config.toml
norm_eps = 1e-05
positions = "rope"
qk_norm = false
init_out_by_depth = true
final_lr_fraction = 0.0
batch_tokens = [8192, 16384]
max_steps = 9337
dataset = "wikipedia_en"
MLP neurons of a small language model. Each row is named by its layer, matrix (up: input weights) and neuron, and shows model dimensions 112-239. Each number is 50 + 15 x the weight over its row's rms, rounded and kept within 0 to 99.
After each neuron's rows, "fires on" lists the tokens most often at its 100 highest values on Wikipedia text that the model never trained on. A number after a token or word is its count.

L3.up164:79 52 61 24 76 43 63 30 58 47 75 40 51 59 67 40 39 43 18 59 34 62 53 63 55 41 82 51 50 35 47 53 56 56 58 58 41 60 22 41 47 40 27 49 61 63 44 39 27 39 44 56 62 49 37 41 45 17 41 38 71 65 33 71 45 45 57 42 73 31 51 40 68 40 58 69 37 35 43 54 37 60 49 40 60 62 31 54 45 62 58 70 45 41 47 84 38 74 57 51 43 61 68 69 41 53 28 74 78 44 43 62 43 74 52 39 30 48 42 51 59 59 71 58 38 74 54 54
fires on: "es" 36, "y" 26, "s" 12, "le" 7, "er" 6, "a" 4

L3.up189:36 55 39 48 69 24 49 42 65 44 59 39 61 37 62 74 56 51 28 52 37 64 34 48 59 56 62 46 42 69 83 78 46 52 33 32 42 33 58 54 38 14 48 35 56 43 33 89 45 71 42 75 69 48 63 70 54 44 60 57 52 37 36 22 36 70 58 82 81 49 45 58 46 86 42 30 58 57 54 54 25 37 29 33 43 68 31 29 50 73 49 35 31 75 67 60 35 64 54 79 61 53 81 50 40 48 75 73 34 45 58 64 58 43 58 51 74 54 33 33 44 35 64 30 52 32 65 08
fires on: " not" 25, " to" 22, "ould" 17, " would" 12, " may" 9, " can" 9

L3.up604:43 57 50 32 45 49 66 43 40 56 54 28 47 78 48 54 31 73 29 43 68 22 53 57 30 44 60 26 42 45 65 90 35 46 24 65 48 48 61 49 26 58 45 54 71 47 38 52 21 96 41 33 47 63 61 37 68 56 56 36 68 32 38 74 33 50 59 41 33 54 56 54 50 61 60 41 29 38 45 49 61 51 33 29 44 61 43 16 60 48 46 32 29 55 63 43 60 69 37 46 54 20 41 31 68 38 48 59 39 33 49 55 49 54 29 68 33 16 57 59 85 45 33 79 40 46 40 63
fires on: "ing" 49, " that" 16, "us" 13, "ect" 4

L3.up731:49 64 54 53 63 61 53 70 57 55 49 42 64 54 78 53 70 64 41 57 70 67 51 27 62 81 72 64 37 52 14 36 43 45 68 33 40 42 32 39 17 48 42 69 46 29 50 54 30 60 56 53 55 45 30 46 64 10 46 46 55 43 47 42 49 63 60 52 61 35 57 51 59 22 58 68 25 84 69 57 49 50 61 43 56 52 24 65 34 47 43 27 41 44 44 53 36 69 75 38 35 47 57 59 66 52 36 69 61 50 33 28 50 70 31 47 43 52 66 76 61 44 60 75 56 41 54 24
fires on: " de" 25, " De" 24, " La" 15, "le" 15, "y" 10, " la" 6

L3.up318:56 59 86 62 73 41 63 67 51 40 37 47 35 48 30 59 38 80 48 51 72 41 52 62 45 50 63 41 34 56 42 37 47 54 42 43 49 53 60 38 34 50 21 71 45 17 69 50 41 34 43 69 67 62 71 25 46 53 56 28 64 49 38 58 35 15 59 19 79 56 37 74 49 68 59 37 64 56 36 63 54 69 24 47 47 76 57 32 35 40 31 88 67 50 53 42 33 70 42 69 49 49 29 56 54 42 47 55 28 54 48 34 41 61 59 31 31 15 40 59 23 31 57 38 52 49 72 65
fires on: "ch" 25, "h" 13, "ts" 9, "m" 9, " March" 8, "ach" 8

L3.up589:37 44 52 68 55 47 39 70 79 75 58 48 56 32 30 18 12 38 29 15 62 54 54 56 49 35 70 46 65 43 56 62 45 42 57 44 66 26 35 47 67 20 36 61 32 52 44 65 35 58 66 53 44 48 49 36 48 50 50 38 80 67 23 72 55 61 65 51 72 83 60 50 44 55 55 57 58 51 13 43 67 42 35 44 57 42 52 31 44 63 64 67 69 69 74 47 56 47 54 57 58 47 44 48 35 57 28 58 61 61 62 56 38 58 56 66 43 34 12 64 48 71 59 72 49 36 33 70
fires on: " has" 27, "en" 17, "ou" 13, "g" 8, " had" 8

L3.up114:48 39 56 77 75 30 39 45 50 53 28 54 80 31 46 54 43 73 32 74 43 45 41 53 71 37 32 45 46 39 52 68 41 67 28 46 68 38 47 24 36 37 61 55 40 20 56 18 25 34 25 44 76 59 44 32 42 39 66 51 54 34 43 64 34 48 55 63 55 47 63 42 67 66 15 45 50 58 57 59 70 68 53 61 36 67 53 46 41 42 37 40 43 43 60 69 63 45 44 52 62 57 56 55 22 25 48 48 51 45 55 52 81 53 51 52 46 69 36 42 53 65 74 45 55 48 33 59
fires on: " b" 42, " after" 23, " " 13, "ut" 10, " g" 7, " before" 4

L3.up403:61 52 46 64 42 37 52 49 63 33 61 71 33 50 62 34 49 54 54 44 55 51 48 38 60 62 49 53 53 75 26 74 32 72 56 62 27 63 51 55 55 60 63 68 66 32 57 37 40 48 87 66 53 47 28 60 76 61 44 27 43 29 50 55 52 46 59 86 58 90 43 68 37 63 26 44 58 37 22 37 39 43 69 22 54 45 56 35 51 52 41 32 33 60 73 33 75 37 43 33 55 66 27 48 43 31 35 53 61 37 58 48 66 46 64 69 31 38 53 26 48 47 58 69 55 20 47 53
fires on: "g" 29, "0" 15, " ind" 10, "z" 9, "n" 7, "b" 6

L3.up812:64 70 37 57 51 38 31 42 58 58 50 51 30 53 57 59 46 41 63 67 35 74 24 29 54 35 38 17 50 52 33 59 55 78 46 73 45 47 45 52 63 74 22 48 64 39 68 38 64 17 57 76 67 54 61 51 56 67 87 21 74 33 56 40 36 65 40 60 62 78 32 29 58 42 56 37 48 50 14 44 65 56 26 48 45 47 59 35 63 46 14 51 49 66 37 44 61 52 49 50 52 62 60 39 26 46 24 57 40 50 40 45 41 51 52 62 29 33 16 50 57 48 49 40 53 52 64 40
fires on: "g" 44, "h" 20, "l" 8, "n" 5, "st" 5, "orm" 4

L3.up167:63 35 50 48 73 36 42 69 59 58 36 31 49 43 35 71 42 64 54 70 41 53 39 19 73 65 39 66 45 86 48 36 36 69 35 45 24 51 55 58 71 23 39 45 56 37 43 51 63 44 63 43 54 25 33 31 44 51 48 56 41 57 47 45 52 49 45 67 54 53 47 51 45 57 70 69 57 54 80 39 51 53 42 35 36 63 66 45 37 43 30 19 61 41 69 41 74 33 64 35 95 41 58 48 52 62 44 53 49 40 28 27 82 72 71 69 34 60 50 52 31 39 41 46 75 43 52 57
fires on: " |" 16, "ag" 14, "ig" 13, "urn" 11, "ad" 10, "or" 5

L3.up880:55 20 77 61 31 44 54 33 97 50 39 51 33 31 44 49 58 30 39 56 78 57 60 57 30 27 63 28 29 58 26 81 38 57 37 31 47 40 45 69 36 37 61 32 13 44 43 58 17 45 18 37 53 49 45 31 49 77 64 54 64 57 66 63 71 76 56 31 52 59 51 34 37 67 64 71 55 55 42 39 46 75 50 24 58 46 78 77 53 48 15 66 64 58 38 56 50 35 37 38 65 36 50 70 47 43 57 63 71 31 61 48 63 63 73 55 28 45 45 45 30 56 59 63 52 46 49 51
fires on: " mon" 18, "ut" 16, "or" 15, "od" 11, "ong" 6

L3.up192:32 64 57 44 58 24 14 42 63 48 65 52 51 45 64 73 50 55 52 17 35 71 33 51 48 44 83 62 70 46 08 49 43 66 53 58 53 57 63 40 41 40 26 67 67 00 36 07 40 46 52 51 66 59 54 39 49 50 51 39 59 42 67 67 37 38 28 46 48 66 14 49 55 68 59 55 52 75 56 68 45 30 48 55 48 73 55 34 47 80 29 71 42 35 50 49 60 64 72 46 62 73 58 50 46 40 69 35 34 52 52 57 35 66 33 48 58 35 37 63 54 41 50 47 47 40 82 45
fires on: "ers" 24, "ans" 23, "S" 14, "T" 13, "B" 8, "ins" 6

L3.up284:49 53 78 40 60 32 23 66 45 72 75 29 76 72 38 64 70 71 16 60 38 40 57 25 59 43 45 46 42 59 38 36 65 72 45 66 36 40 76 44 53 50 57 64 41 26 27 43 54 50 59 35 62 38 46 20 43 40 53 33 71 40 63 63 33 48 60 34 74 47 05 63 62 69 54 54 87 71 49 42 60 52 56 50 56 55 41 42 42 63 49 56 21 62 67 54 30 54 54 41 53 40 47 40 45 37 43 41 64 30 32 40 47 60 44 36 54 51 61 43 43 81 51 56 70 24 26 53
fires on: " as" 12, " became" 9, " including" 9, " was" 9, " c" 8, "en" 7

L3.up108:45 34 53 32 35 36 23 55 53 75 49 18 18 49 43 49 48 53 55 41 85 61 66 35 65 63 49 31 39 61 41 37 30 71 55 56 31 39 68 43 38 53 66 55 67 43 51 59 45 62 85 61 74 61 35 66 31 54 56 37 49 66 68 70 64 50 59 28 90 47 18 39 31 23 50 34 10 69 64 27 74 43 43 26 60 75 69 26 49 69 07 45 58 56 42 50 63 46 34 54 64 52 56 54 34 52 28 82 39 60 60 24 72 72 47 35 31 33 39 43 61 47 55 54 73 46 59 45
fires on: "ard" 17, "red" 14, "d" 10, "em" 9, "ad" 6

L3.up791:42 52 55 45 37 51 26 41 65 73 91 36 46 50 27 61 40 43 89 55 70 57 42 43 61 55 57 41 43 45 35 53 67 63 13 53 20 54 40 59 55 36 62 73 55 63 68 35 48 42 54 57 43 52 54 68 19 45 67 58 46 77 46 44 56 47 60 47 84 57 38 32 53 61 41 49 58 67 81 58 59 52 52 45 43 48 32 59 59 80 26 64 50 67 28 59 74 34 24 72 74 32 63 52 20 34 26 48 40 27 56 39 47 52 48 59 58 58 46 30 34 63 53 33 55 49 52 54
fires on: "id" 11, "red" 10, "en" 9, "n" 8, "g" 6, "ign" 6

L3.up594:59 35 62 18 52 18 77 62 43 78 63 70 43 65 49 60 69 61 63 71 49 43 33 31 64 87 61 42 47 50 48 73 62 87 18 41 35 55 41 53 46 41 51 64 62 48 34 66 46 49 71 47 59 48 00 31 64 23 35 45 60 56 50 42 36 27 58 52 44 45 43 50 70 57 52 41 63 86 76 27 70 53 52 50 44 51 53 47 50 59 28 54 45 62 70 43 29 67 64 76 63 41 45 70 55 49 76 68 56 29 47 48 52 47 57 34 48 22 56 61 42 64 50 12 74 48 52 53
fires on: " cont" 36, " inc" 17, " ext" 14, " dist" 13, "ess" 5

L3.up387:69 46 58 56 81 46 54 75 52 80 47 56 24 52 53 77 55 78 66 35 46 59 51 36 40 25 60 49 36 31 62 51 45 56 78 55 49 40 66 36 65 43 25 72 30 61 58 48 28 67 59 45 66 48 47 37 46 71 56 24 80 51 60 58 72 36 60 78 65 64 24 35 51 61 48 63 52 34 56 20 54 37 45 41 25 61 55 39 58 42 46 52 71 69 54 58 41 52 44 55 58 49 47 78 81 31 47 39 46 64 58 47 76 65 54 28 56 36 13 38 66 48 36 52 46 15 39 44
fires on: " in" 32, "." 27, " to" 11, " /" 11, " of" 8, "d" 5

L3.up96:45 88 70 53 64 57 51 35 65 65 63 51 53 55 71 77 37 55 46 51 66 46 68 53 60 58 54 62 44 61 47 77 40 73 48 55 44 50 36 39 24 55 55 57 41 36 17 60 71 73 20 72 39 48 53 50 70 40 49 30 48 52 53 53 37 58 37 43 55 46 38 66 45 78 42 52 37 46 38 42 39 50 47 26 71 54 77 60 59 91 41 69 33 53 62 54 09 55 33 58 49 49 69 49 41 35 51 45 35 25 80 65 62 44 53 21 64 62 53 72 54 55 73 55 35 54 60 56
fires on: " t" 33, " as" 14, " not" 13, " includ" 10, ")," 9, " se" 7

L3.up259:67 42 49 65 81 46 31 62 63 46 62 67 58 58 37 37 17 57 29 56 35 61 32 46 60 40 57 63 30 45 61 44 45 78 49 53 59 53 73 44 53 56 48 49 61 42 47 79 46 65 49 69 72 53 46 56 64 62 58 50 59 55 58 28 81 21 53 58 40 45 32 62 62 68 67 55 44 48 55 49 62 54 51 49 44 74 45 58 31 46 43 61 46 56 61 66 00 88 37 16 61 59 31 78 26 37 70 60 55 37 87 43 54 77 49 59 31 35 76 52 59 62 56 43 43 34 37 26
fires on: " up" 36, " out" 29, " back" 17, " along" 11

L3.up19:31 71 51 51 58 65 34 52 77 78 49 38 62 47 43 36 35 23 62 45 44 54 49 54 35 50 65 37 69 30 56 65 42 44 48 31 42 51 47 26 39 37 47 66 54 46 51 41 24 41 49 53 67 41 71 84 40 36 84 34 50 57 43 75 47 46 62 54 54 64 37 23 51 56 64 54 67 28 56 44 48 58 46 40 66 44 60 36 56 74 29 53 53 60 61 53 23 50 57 48 60 42 32 51 17 50 58 20 52 61 51 45 32 54 64 58 50 70 44 50 39 83 71 41 53 43 48 71
fires on: "g" 21, "en" 21, "on" 16, "uc" 10, "ig" 10, "s" 6

L3.up873:58 75 39 53 44 51 74 61 37 52 54 66 67 62 72 54 75 44 17 40 51 56 39 54 53 62 51 53 52 67 62 72 30 61 28 55 71 66 32 71 38 67 74 43 36 46 23 60 49 45 64 83 86 41 52 56 62 11 56 40 43 67 38 71 27 67 42 68 52 48 38 50 66 64 64 32 53 50 77 28 61 53 59 37 34 62 35 58 50 45 44 48 72 83 59 84 34 54 39 54 74 49 44 45 74 37 56 40 70 50 50 61 62 57 32 27 47 25 42 65 37 33 62 36 50 66 36 50
fires on: "es" 15, " for" 13, "ran" 9, " with" 9, "ra" 8, " under" 6

L3.up882:38 44 42 43 59 17 61 43 33 45 24 71 78 92 61 67 50 41 10 31 50 63 84 49 68 56 81 35 45 55 69 50 48 46 52 28 27 53 39 34 23 49 26 53 27 31 75 63 26 70 27 99 76 48 71 44 67 38 48 43 53 28 52 59 63 65 55 72 44 50 36 54 78 51 42 41 29 48 59 46 36 42 14 52 71 49 24 55 42 66 45 14 35 72 65 84 33 57 33 44 49 39 44 71 64 34 47 54 55 53 44 56 35 55 29 57 54 35 52 77 43 39 47 48 39 67 84 42
fires on: " with" 28, " met" 22, "es" 20, " including" 5

L3.up176:46 48 54 61 70 61 45 72 97 72 35 49 37 39 47 35 62 91 44 40 53 56 56 42 66 46 52 40 22 48 45 59 51 78 42 39 39 32 70 67 48 21 62 64 43 44 40 35 35 16 49 14 53 30 43 47 52 58 65 42 44 43 47 45 24 48 52 67 62 51 47 13 50 46 60 55 78 30 38 50 49 65 53 56 24 41 72 39 55 77 34 05 62 48 43 50 61 36 54 54 57 44 57 39 43 54 43 53 63 47 46 48 56 42 62 23 32 41 38 35 57 39 54 40 40 56 52 78
fires on: " of" 20, "ud" 11, "ad" 10, "ig" 9, "o" 7, " and" 5

L3.up7:48 53 59 57 62 55 68 41 77 64 45 34 61 76 40 76 74 41 31 32 72 69 69 71 45 36 62 40 45 63 43 25 55 41 37 46 54 46 49 40 36 32 54 61 42 49 69 60 24 56 51 63 84 24 64 72 62 26 71 50 53 57 47 47 55 37 63 47 69 56 46 46 45 51 57 70 68 46 60 56 49 37 57 41 52 52 80 42 39 63 23 50 52 41 33 34 34 47 29 41 47 45 15 37 44 57 51 27 45 46 12 57 40 56 68 16 38 63 66 51 44 78 57 77 57 65 60 69
fires on: " No" 10, " On" 10, "ublic" 9, "ron" 8, " US" 8, "ree" 7

L3.up722:55 55 58 40 68 37 52 28 48 59 35 59 20 41 64 55 26 60 28 46 54 37 39 49 52 50 38 42 59 40 39 65 58 59 45 34 69 23 56 41 32 13 45 86 46 13 51 48 22 81 54 45 61 58 60 38 60 45 63 68 56 42 54 47 31 59 55 29 53 67 46 62 49 46 24 22 43 48 44 43 69 37 40 35 14 52 58 54 45 50 24 29 49 63 88 78 39 47 12 71 50 36 49 40 30 37 73 58 22 39 63 67 45 47 42 39 69 46 51 75 42 62 63 41 31 38 56 56
fires on: " not" 40, "ould" 18, "and" 10, "ill" 9, " did" 6, " will" 5

L3.up842:60 12 54 41 68 38 55 69 68 88 64 48 66 58 45 72 43 53 65 52 65 26 44 38 63 35 55 65 47 40 36 48 37 57 46 24 58 41 59 32 56 36 38 51 39 61 22 53 60 39 50 29 47 60 59 50 27 46 41 47 33 42 51 42 48 22 80 37 55 71 32 42 64 41 65 64 72 38 52 35 49 68 30 30 32 40 47 35 58 56 49 36 24 47 58 45 44 80 32 65 67 42 47 54 41 62 37 52 77 57 70 49 58 53 73 46 30 43 47 31 56 53 59 61 72 56 69 53
fires on: " and" 31, " •" 19, " to" 9, " |\n\n" 8, " of" 6, "igh" 4

L3.up424:60 58 67 57 28 37 31 59 46 44 46 50 31 67 34 56 60 60 52 19 70 57 74 43 58 55 33 35 48 36 49 60 40 35 12 71 28 34 29 48 60 71 62 50 80 52 54 38 49 68 34 50 44 38 59 33 22 37 49 45 60 39 50 60 14 52 72 32 80 24 36 39 50 70 46 51 18 47 53 43 50 60 15 29 38 24 54 61 51 72 37 52 44 70 63 56 69 79 16 60 61 37 54 61 40 25 46 64 53 20 47 24 59 32 33 59 58 49 38 31 51 50 39 84 55 57 57 43
fires on: "ound" 19, "en" 17, "t" 13, "ing" 8, " that" 8, "on" 7

L3.up239:47 51 48 35 73 43 44 70 46 52 55 35 63 53 31 53 57 46 41 40 40 54 64 42 36 21 52 55 41 45 37 48 40 68 76 66 36 62 58 41 41 48 28 64 21 45 27 83 31 55 16 68 70 34 40 44 40 51 43 40 31 51 54 38 50 48 65 58 38 50 24 54 57 75 48 58 73 47 50 45 71 42 41 37 34 42 36 30 40 64 44 51 38 73 46 62 42 71 20 12 77 34 66 36 56 42 50 40 67 57 66 53 62 54 59 51 55 50 51 73 37 60 60 72 61 69 53 67
fires on: " as" 17, " served" 14, "ted" 10, " and" 8, " became" 7, " named" 5

L3.up542:55 42 50 44 60 36 47 68 57 72 50 42 39 29 40 48 55 56 61 50 61 36 50 46 41 69 70 26 49 53 75 62 73 60 50 19 41 56 49 37 70 34 08 49 63 83 58 48 43 42 46 26 58 36 50 60 49 44 82 35 47 34 61 79 59 28 64 71 31 63 29 39 62 65 49 73 50 66 46 37 69 41 61 72 46 35 28 41 54 37 27 71 26 64 45 59 14 57 59 19 51 38 40 73 59 69 60 42 66 53 34 54 68 56 50 81 65 50 37 48 39 73 45 68 60 58 27 51
fires on: "t" 29, "." 16, "w" 8, "°" 7, "y" 7

L3.up582:69 51 47 61 60 21 71 63 43 33 46 59 57 47 65 53 29 76 68 33 19 51 31 76 81 66 46 51 64 51 77 67 57 74 75 41 41 52 57 46 72 43 25 60 13 46 64 44 29 32 67 37 75 65 32 18 45 42 56 53 75 43 44 72 35 59 63 72 51 39 46 46 34 48 41 47 41 58 36 30 45 60 32 50 39 77 44 30 45 53 46 42 39 65 69 49 52 44 40 50 55 55 52 46 77 26 38 50 37 30 45 39 75 47 59 36 44 50 50 26 52 42 65 40 49 64 56 60
fires on: " g" 67, "g" 27

L3.up628:71 25 61 34 61 23 15 46 52 46 38 77 50 83 54 33 25 65 35 38 54 45 51 39 46 50 79 56 62 35 51 59 43 58 44 31 45 29 70 36 52 41 37 61 59 60 60 51 34 78 44 91 60 42 48 45 42 44 64 41 58 63 35 37 67 55 71 33 57 29 35 71 56 38 45 49 41 73 61 68 50 27 66 41 39 56 31 47 48 51 38 54 32 52 80 65 38 64 33 59 51 46 68 46 50 34 59 67 43 32 56 06 52 58 26 60 51 40 54 49 58 59 46 81 49 53 18 45
fires on: " up" 36, "ed" 9, " out" 9, "outh" 7, " off" 7, "orth" 7

L3.up747:44 76 94 37 78 30 59 44 46 39 38 47 18 64 53 61 36 61 46 56 36 45 50 55 46 50 61 39 47 33 48 36 53 50 51 46 36 60 49 23 38 30 42 43 65 57 34 25 17 22 69 62 57 52 45 56 51 51 44 48 46 77 79 25 56 21 81 41 68 56 30 41 42 46 59 36 35 37 54 64 48 43 53 40 61 56 39 44 26 66 36 70 56 40 46 77 09 52 38 57 77 50 47 57 48 67 61 83 68 63 34 51 48 53 39 45 43 40 40 63 48 32 61 63 41 53 75 37
fires on: "m" 28, "is" 12, "ir" 11, "ch" 9, "c" 7, "ont" 5

L3.up50:49 67 50 56 35 53 35 44 50 41 44 38 49 38 63 88 49 31 44 79 48 43 44 54 46 68 63 45 25 68 60 66 41 73 49 40 50 38 66 64 22 55 63 42 62 39 33 60 56 67 66 60 27 39 73 40 66 48 44 34 64 32 63 39 57 64 41 35 67 12 33 49 51 61 58 43 44 43 57 35 63 90 52 27 45 73 72 76 46 48 20 54 25 79 68 68 38 38 30 55 56 63 60 69 52 20 30 76 50 30 84 27 53 64 41 61 36 57 49 34 27 57 49 32 57 02 77 51
fires on: " R" 17, "ed" 13, "ank" 12, "ored" 8, "ond" 5

L3.up617:51 14 39 40 74 09 61 19 71 56 40 68 47 25 60 67 42 54 31 52 48 56 20 52 71 66 42 30 57 73 67 68 37 56 34 30 24 56 34 33 35 50 70 55 19 50 35 58 45 56 57 59 76 59 38 57 20 62 75 67 52 32 58 24 43 52 30 77 61 52 44 48 39 76 40 29 57 62 64 54 45 44 42 28 48 53 29 10 53 57 33 42 46 66 69 68 54 50 26 64 67 52 72 46 22 33 50 72 30 29 67 54 58 81 63 34 61 46 35 53 48 26 67 31 58 30 74 14
fires on: " to" 65, "o" 10, " would" 7, "ust" 4, "n" 4

L3.up328:44 50 70 49 45 37 56 35 32 38 31 59 45 59 87 64 51 67 42 59 42 67 49 36 44 62 73 37 50 53 41 52 47 49 47 34 41 19 28 71 63 70 19 39 19 67 30 73 61 41 53 52 45 34 16 74 28 54 42 34 37 41 66 27 50 43 60 62 45 79 36 71 57 57 49 55 58 95 49 62 32 55 44 41 41 25 48 45 32 37 25 69 33 54 72 46 64 58 35 59 61 44 59 50 57 62 66 51 51 52 37 55 42 41 44 63 66 72 64 51 50 38 62 40 61 51 54 52
fires on: "it" 12, " also" 9, "rit" 9, " •" 8, " sp" 7, "are" 6

L3.up135:65 44 60 46 44 56 77 67 41 69 47 77 49 28 21 74 15 42 35 40 60 54 60 34 52 62 53 52 77 84 61 60 52 69 60 28 55 46 41 56 67 45 15 57 18 54 30 54 45 54 45 61 79 35 35 27 28 50 51 50 58 46 62 80 12 37 64 35 61 35 45 34 37 51 69 68 55 42 30 58 71 61 53 25 50 39 67 57 42 71 57 60 49 69 58 62 24 47 30 30 61 41 63 26 54 29 34 44 50 45 49 76 43 66 61 61 53 41 36 52 58 77 67 51 40 60 49 61
fires on: " at" 39, "a" 32, "an" 7, "e" 4

L3.up648:38 68 41 72 43 31 70 63 54 53 41 42 48 59 84 82 40 40 59 60 31 38 36 52 77 50 51 46 35 60 62 69 38 66 59 46 42 33 58 33 55 32 48 59 70 36 16 66 23 53 33 74 64 55 65 55 84 61 60 18 43 30 57 71 36 21 46 55 40 63 40 66 36 44 62 37 44 15 47 90 29 47 53 25 51 48 48 46 34 38 46 52 42 62 79 69 37 54 46 47 50 41 68 53 40 31 64 21 16 20 22 56 69 51 51 34 50 43 61 67 56 44 44 43 40 58 25 46
fires on: " as" 63, " not" 8, "ec" 4, " As" 4

L3.up725:40 59 32 64 60 23 25 70 52 33 57 63 43 68 28 70 29 70 37 38 62 68 49 80 53 47 48 50 61 80 57 43 40 44 58 37 56 56 52 64 67 41 23 39 49 43 20 42 33 56 56 43 41 49 40 41 57 67 41 40 62 16 54 72 52 48 59 80 69 57 61 57 68 45 44 41 78 22 52 55 56 76 66 57 24 41 60 52 63 80 43 78 59 26 46 78 69 44 22 71 54 35 53 32 36 39 21 55 65 35 52 36 53 63 67 79 32 56 49 21 44 66 67 61 64 38 34 64
fires on: " at" 17, "ated" 13, "ied" 12, "ot" 10, "a" 8, "ed" 7

L3.up581:66 20 60 54 31 41 47 62 50 47 38 79 52 21 79 34 17 42 61 44 39 53 49 62 46 67 75 69 43 64 58 72 27 53 33 27 64 49 65 52 39 54 51 48 35 43 34 52 75 56 42 75 41 35 43 17 57 60 85 67 64 26 63 35 27 42 81 61 52 63 57 64 20 50 60 61 35 75 45 55 65 45 66 58 49 50 64 25 50 00 24 39 58 63 65 57 51 60 67 73 78 40 53 37 74 69 61 30 67 35 41 32 60 44 67 30 35 33 52 44 48 45 65 42 65 47 44 43
fires on: "ren" 26, " km" 18, " j" 11, "a" 7, "13" 7

L3.up655:42 53 73 30 49 28 57 53 58 42 56 61 48 41 23 75 50 67 15 53 49 74 64 43 60 51 50 51 47 65 42 41 55 52 34 33 35 48 49 40 38 45 44 50 58 13 34 22 40 61 67 77 74 56 42 36 54 76 87 34 50 33 73 68 49 30 45 46 45 51 41 65 38 45 61 52 45 43 37 55 43 21 60 39 45 43 38 41 48 82 21 44 39 76 48 78 35 54 46 59 53 70 48 74 40 47 65 60 23 22 69 39 56 56 78 45 36 51 50 49 20 49 70 55 58 43 64 35
fires on: "A" 24, "N" 16, "B" 15, "M" 11, "L" 10, "T" 9

L3.up384:22 66 53 58 57 25 61 42 59 79 49 61 31 60 50 58 39 63 37 44 64 53 70 62 40 49 68 42 62 53 12 47 49 59 57 47 45 37 46 65 52 48 28 86 53 55 53 71 48 68 50 74 52 27 41 65 72 15 34 47 61 62 79 25 24 62 70 51 69 74 46 61 57 29 41 53 60 71 34 68 42 56 27 36 35 35 46 36 45 49 58 65 32 42 46 40 53 36 39 55 76 57 42 44 42 50 55 73 64 46 76 58 68 55 56 41 52 70 67 29 46 65 85 47 37 31 59 48
fires on: "," 82, " •" 14

L3.up517:48 57 47 51 72 40 50 23 56 54 35 43 32 32 60 50 52 72 51 41 61 69 56 33 56 54 78 32 39 26 18 41 39 73 59 51 44 34 72 64 38 36 52 59 38 49 56 40 37 38 63 56 50 59 75 19 60 51 47 44 65 39 58 41 55 55 45 48 99 60 23 42 77 52 45 37 36 59 55 37 70 54 52 38 47 40 40 58 43 55 19 65 55 62 57 58 47 58 24 46 52 57 77 49 57 34 41 62 46 41 78 29 48 52 31 42 61 29 23 25 49 40 47 72 54 75 59 17
fires on: "ed" 30, "d" 18, "n" 15, "ad" 15, " of" 9, "ing" 4

L3.up800:65 54 59 55 42 34 55 57 66 76 70 23 40 47 50 62 42 45 45 32 61 51 51 37 50 84 66 32 47 33 46 61 33 70 31 39 55 99 31 44 72 35 42 58 27 59 40 64 50 73 52 17 62 59 20 23 28 25 54 41 63 57 85 66 63 81 62 61 52 62 56 40 42 47 56 44 31 82 64 22 43 60 52 63 69 38 44 40 45 73 39 52 47 38 66 49 60 57 75 33 69 44 22 52 35 58 40 64 69 63 43 27 46 81 58 32 25 74 56 38 34 45 55 51 46 48 27 67
fires on: "re" 26, "s" 19, "t" 15, "y" 8, "." 8

L3.up611:43 46 80 39 73 40 64 38 64 46 57 51 48 67 60 53 42 70 35 29 77 39 81 35 64 44 65 63 49 62 71 55 25 50 55 23 62 50 32 18 20 43 57 60 41 45 39 49 53 46 41 63 73 34 44 35 67 41 57 42 60 35 51 20 55 21 42 64 76 52 48 56 29 44 43 71 43 67 62 42 75 50 59 59 36 41 26 65 36 34 30 62 38 52 61 83 53 53 21 58 40 57 44 48 47 55 59 62 50 37 43 52 34 70 44 59 76 39 59 42 48 65 69 50 53 29 30 19
fires on: " in" 27, "ast" 11, "outh" 8, "orth" 8, " and" 6, "own" 5

L3.up91:57 40 55 46 58 36 50 46 72 98 48 72 58 48 43 36 47 62 33 55 34 32 99 42 35 53 79 36 54 25 36 34 44 47 42 51 34 55 15 57 33 42 54 64 36 27 31 38 47 47 57 44 56 29 51 62 53 27 44 44 60 23 57 33 43 52 68 83 35 59 54 40 53 50 55 30 49 80 56 17 68 65 62 51 58 67 46 37 56 69 24 51 26 59 46 55 30 48 53 81 59 65 19 72 56 45 35 71 76 51 52 63 69 53 52 51 43 50 37 36 44 52 64 45 53 62 29 37
fires on: "t" 33, " desc" 22, " dist" 16, "ac" 15, " ext" 6

L3.up687:68 75 45 26 53 38 41 54 44 71 71 09 33 69 66 52 54 75 52 40 74 64 43 61 64 56 76 20 19 40 53 76 31 51 40 39 52 49 38 33 79 60 54 77 51 48 58 53 33 72 47 41 65 57 67 44 33 46 53 67 52 58 65 50 68 50 66 61 56 48 39 39 72 39 48 68 55 50 49 46 51 41 54 40 32 55 60 32 55 82 48 31 69 76 66 49 72 54 39 80 48 39 35 35 29 46 47 51 68 60 21 29 73 57 38 26 41 31 50 37 35 43 56 25 72 64 54 51
fires on: "ic" 22, "'" 21, "z" 12, "iz" 8, "ly" 8

L3.up680:45 51 65 50 64 28 63 74 77 62 47 72 37 62 37 76 23 41 42 41 48 57 66 54 28 42 52 55 32 62 44 60 57 71 41 48 50 31 61 44 52 57 24 57 40 35 41 75 41 70 58 56 54 68 63 48 48 68 51 40 58 49 39 62 54 33 61 37 49 58 17 60 34 79 66 50 54 59 30 28 55 42 51 53 30 71 60 47 26 59 21 73 48 69 64 63 35 59 63 53 65 45 80 60 11 57 45 56 48 42 54 73 30 54 71 51 39 43 39 52 35 63 52 47 57 41 61 26
fires on: " by" 70, "pl" 8